From a checkpoint of a small transformer trained on Wikipedia: 33.4M parameters.
MLP neurons of a small language model. Each row is named by its layer, matrix (up: input weights) and neuron, and shows model dimensions 144-335. Each number is 500 + 50 x the weight over its row's rms, rounded and kept within 0 to 999. Numbers have three digits each.
After each neuron's rows, "fires in" lists the words (lower case) most often at its 100 highest values on Wikipedia text that the model never trained on. A number after a token or word is its count.

L12.up266:453553524423435509462525533512503516493489500530451470464538545472630575554481563492530534516542475529470468507582519622523535428527576603425552496558465427572509601414587455494481357515441513494370520417483479576463456401500499433358487501478509546499447529519550483468633517490552484502500446579452530485433480473432500591387549515416524516544490507473537491453502526544545543455553540515474476528579432517526548486514452613464483477418454487443545630468603530457492537431465549362512468481510524506447453519584526525643485562461589543561451500484540420544511512413481548569
fires in: "a" 60

L12.up710:553552569533528439568416501518485583475510589584475398468452472468454405479467420569605484474492576585406533537442424453443482553432539516587488516548507489410503435488475444513462493457515498434483513524434467535559493483502427449525492622431526574492570470510369429484553522486532405582523480387497490385524540492419446569520561461421566456561480536456452511530512506549544502514428510488506475498525430519470581454516525430503564469502563453543629430449518512443436505577501510533468521440527512549568592506566497496520497477552459506515573465521515432511468507575513506508
fires in: "to" 58, "can" 9, "t" 6, "i" 6, "will" 4, "could" 4

L7.up1482:454526528433562486596570523511415456513471351468439534487478438461468566458440345543520553498519539558498425516522501469468515472467564543464548506497493518422483565460505543452496483482458523428504564511472432521409471503550464553480464477517539544492539502396448544507516561456588364567490468508554572520474473472518439506456541458617551545531599507424506554468579418454520439441509571542587491561436392494430490503505546423502505430431475484440474486441562439568538613511490519353492469508504457549432454526610430457539527522510469520555464546518537388528402490524478408476
fires in: "for" 19, "to" 9, "of" 9, "sustainment" 8, "attorney" 4, "attached" 4

L7.up390:557541449497480555442562492480550398579609590415471574527526484450518588473588529533483517497478528468438505469449544474546494488399524496461493575504453488522544482506471500551505597438497521501472509510482487419553412530476487538478437549617416453472539449562480585528526454498541470470535539530474494476458480578474455553544513498448490441542445494411405491417506491541513435502526523590563485555485527549515455453534521528544605438439451435493443441494590495428461510497505485557545507401517442488427461453487458503497542489528522482521431473487441444511509445454423555490
fires in: "on" 18, "for" 14, "2" 9, "be" 7, "s" 4

L7.up984:498522529429366563461558448497519509513459481502416526533386484487535428501577472432530551607525498483523525477523503540479510554495516517481517483481573420500547540619484565575516427518567562595520567502445445600504510477479546587544436446549525491458492508552569547575482533555474468576489609525509544486460439534486500485507488411528467567484491466484565544529447526592551519406493477493564496513530467532525490482473546406549481490542558546503429546487482519484503420477484565480620492470507485475515552531523463484470446592526507424480489501493421468449530480476540488451
fires in: "after" 28, "as" 10, "to" 8, "when" 7, "following" 7

L12.up345:497521461494520376454464506560463424581476477587464531631488454446521501540502433449588441403614501549562441560565483535501469567475567487534504431485495387519557522494559504428492471430461612503579499511494506458485389531540493445447537487499571483470498501568525448476598456533533394473415495499413565529461431580447491594465499491514511380553491519452510483520456563483484490563473510425529511470458547530482478554533558424523488515397526496499445471551451505495553496424561509397549430442471497456505474453503520490484536548555476584484454598484525443535450543401495539514
fires in: "a" 86

L12.up174:477486487519480517556578502489452552578556431549465524474586499503453491512472479448514460538496554431503416486408516582492499553437567507564476530610449524507454414419530560467559507487493576542624572562498492479395502515436452509514411564344453518536447498403488546570567494529517413516502582580497528485407504484416452503548585540518610482440524497486598583509483460442526511488482439559547523493449519485557503471482543436518552393473515531551493550510521518498519582439604509513615586583513434454540495471472580457488453511480537499502603613576529445550464513456501500460
fires in: "for" 25, "of" 13, "the" 11, "despite" 7, "to" 5

L5.up1207:561501539451557477473487381445534535514578518425484422473459538465566523421495583543575488486455448494442557490450550519500488508491534484536605449481517474501421553536470531455503522460576544410586433453514449514492459491520456479536430489529478609451499552549545520491556433571534440525493499513482523506529474510344505503449526548541509532466519624514517518529472491528506447557410594494496590509457470495513462529391523603536517540565523411545544530446497461549573506510436577560535382571565461400478532471496547523419590508536434545631499518485471561484490481463515450537
fires in: "s" 16, "round" 10, "video" 8, "event" 7, "nation" 6, "ncaa" 5

L12.up831:530492520519625443404510464530456391501477445435539551538453513498440497508401517487555444502458559464435532487514481568561552457473555405525536598452500525493507518490436519505426490480409458497492540458531547488510604536488408562516511469469562485449593478511518515568497554473480492484527545447462433505444489441506572493457522473452448438560525512434540513479509584632514464510547505526553483564453491445468525588433452541509436448514427551505465495476516522514527564588436502463534467496535524474452473547534577546468508491470525614516425519429460558395504581445481479522
fires in: "as" 27, "took" 15, "give" 7, "take" 4, "make" 4, "made" 4

L12.up1207:476558576446422533538487484556607487501436547432468514477596491474525526521525521531458461474480463493534564455481549485581525451522571534620420513471511548490490447448550578536504561477426433420511555524498603444479506584463556441602512495523487550511417550455531599506613424508553447508505580479506585473479488475508556537562598558555571438478475538424589436485370445561495538440481579565625520485435545519527447463522393531534465516464522535517482520348615513402483492559517470531577441484518593538460553526661516533472509388498486444495485471449512453524481421424459558536
fires in: "on" 17, "is" 11, "be" 10, "in" 10, "as" 6, "to" 5

L12.up1351:526515446561426550565477474529445459404508554461510518568456461563532489410476520519445430392610513543535428384495453511435531508497438463396489501565539513578456536440450469530427426529442540418460530569508470544554484551530540476658535473496566528490576523501509514426511538549498577443361563457406565434494529502521510446459520524468524520489500480538408446412542501505371450472519543421513385497485570518494528429552554444468517435471487450472530549497485500485488460440467580486465481483457520508496536552513508571419504427539519486517517511601557501473517491495605415493
fires in: "all" 38, "the" 8, "allows" 5, "anything" 5, "alloy" 4

L7.up770:496592502402368479486499503466458410499442422428522477464562468490519537431557538490482526494513482562445481485497453587481500528456556539533430454559414495545593508558408516555589463425486520567585481519496589495527562462547504542507409583443570554465518471520612545628494471522513517582497537458495419537429544557443573542522621469452519466599581475480493535476503396538527504460513509516456495493546544501535492559499493536496581430455468466554459451507429403530598397508577456590546525504478553496554445546512528516523484503446530432504355429510522486506522500539554428436
fires in: "to" 59, "be" 24, "of" 6

L7.up432:574562483496543476530508492417598515553478527518534595523368485472499489484461491512516458498464488529530435426503420493466501542525491494613518506561488527495488541452568493500477529460445474532530516507454586567527568510527491483560505521507508584429552429558403472545469562465502448594537468513475503421582463393528551479628472488412563515519479489513448466513537479444498494465538502476478481544413513502461591557562556403537437568461522475504470446388585526442463463463639481556541602426552495482530508562553502429571465535517552549548495461491476433441433407511468579462
fires in: "to" 19, "would" 19, "not" 14, "may" 10, "will" 8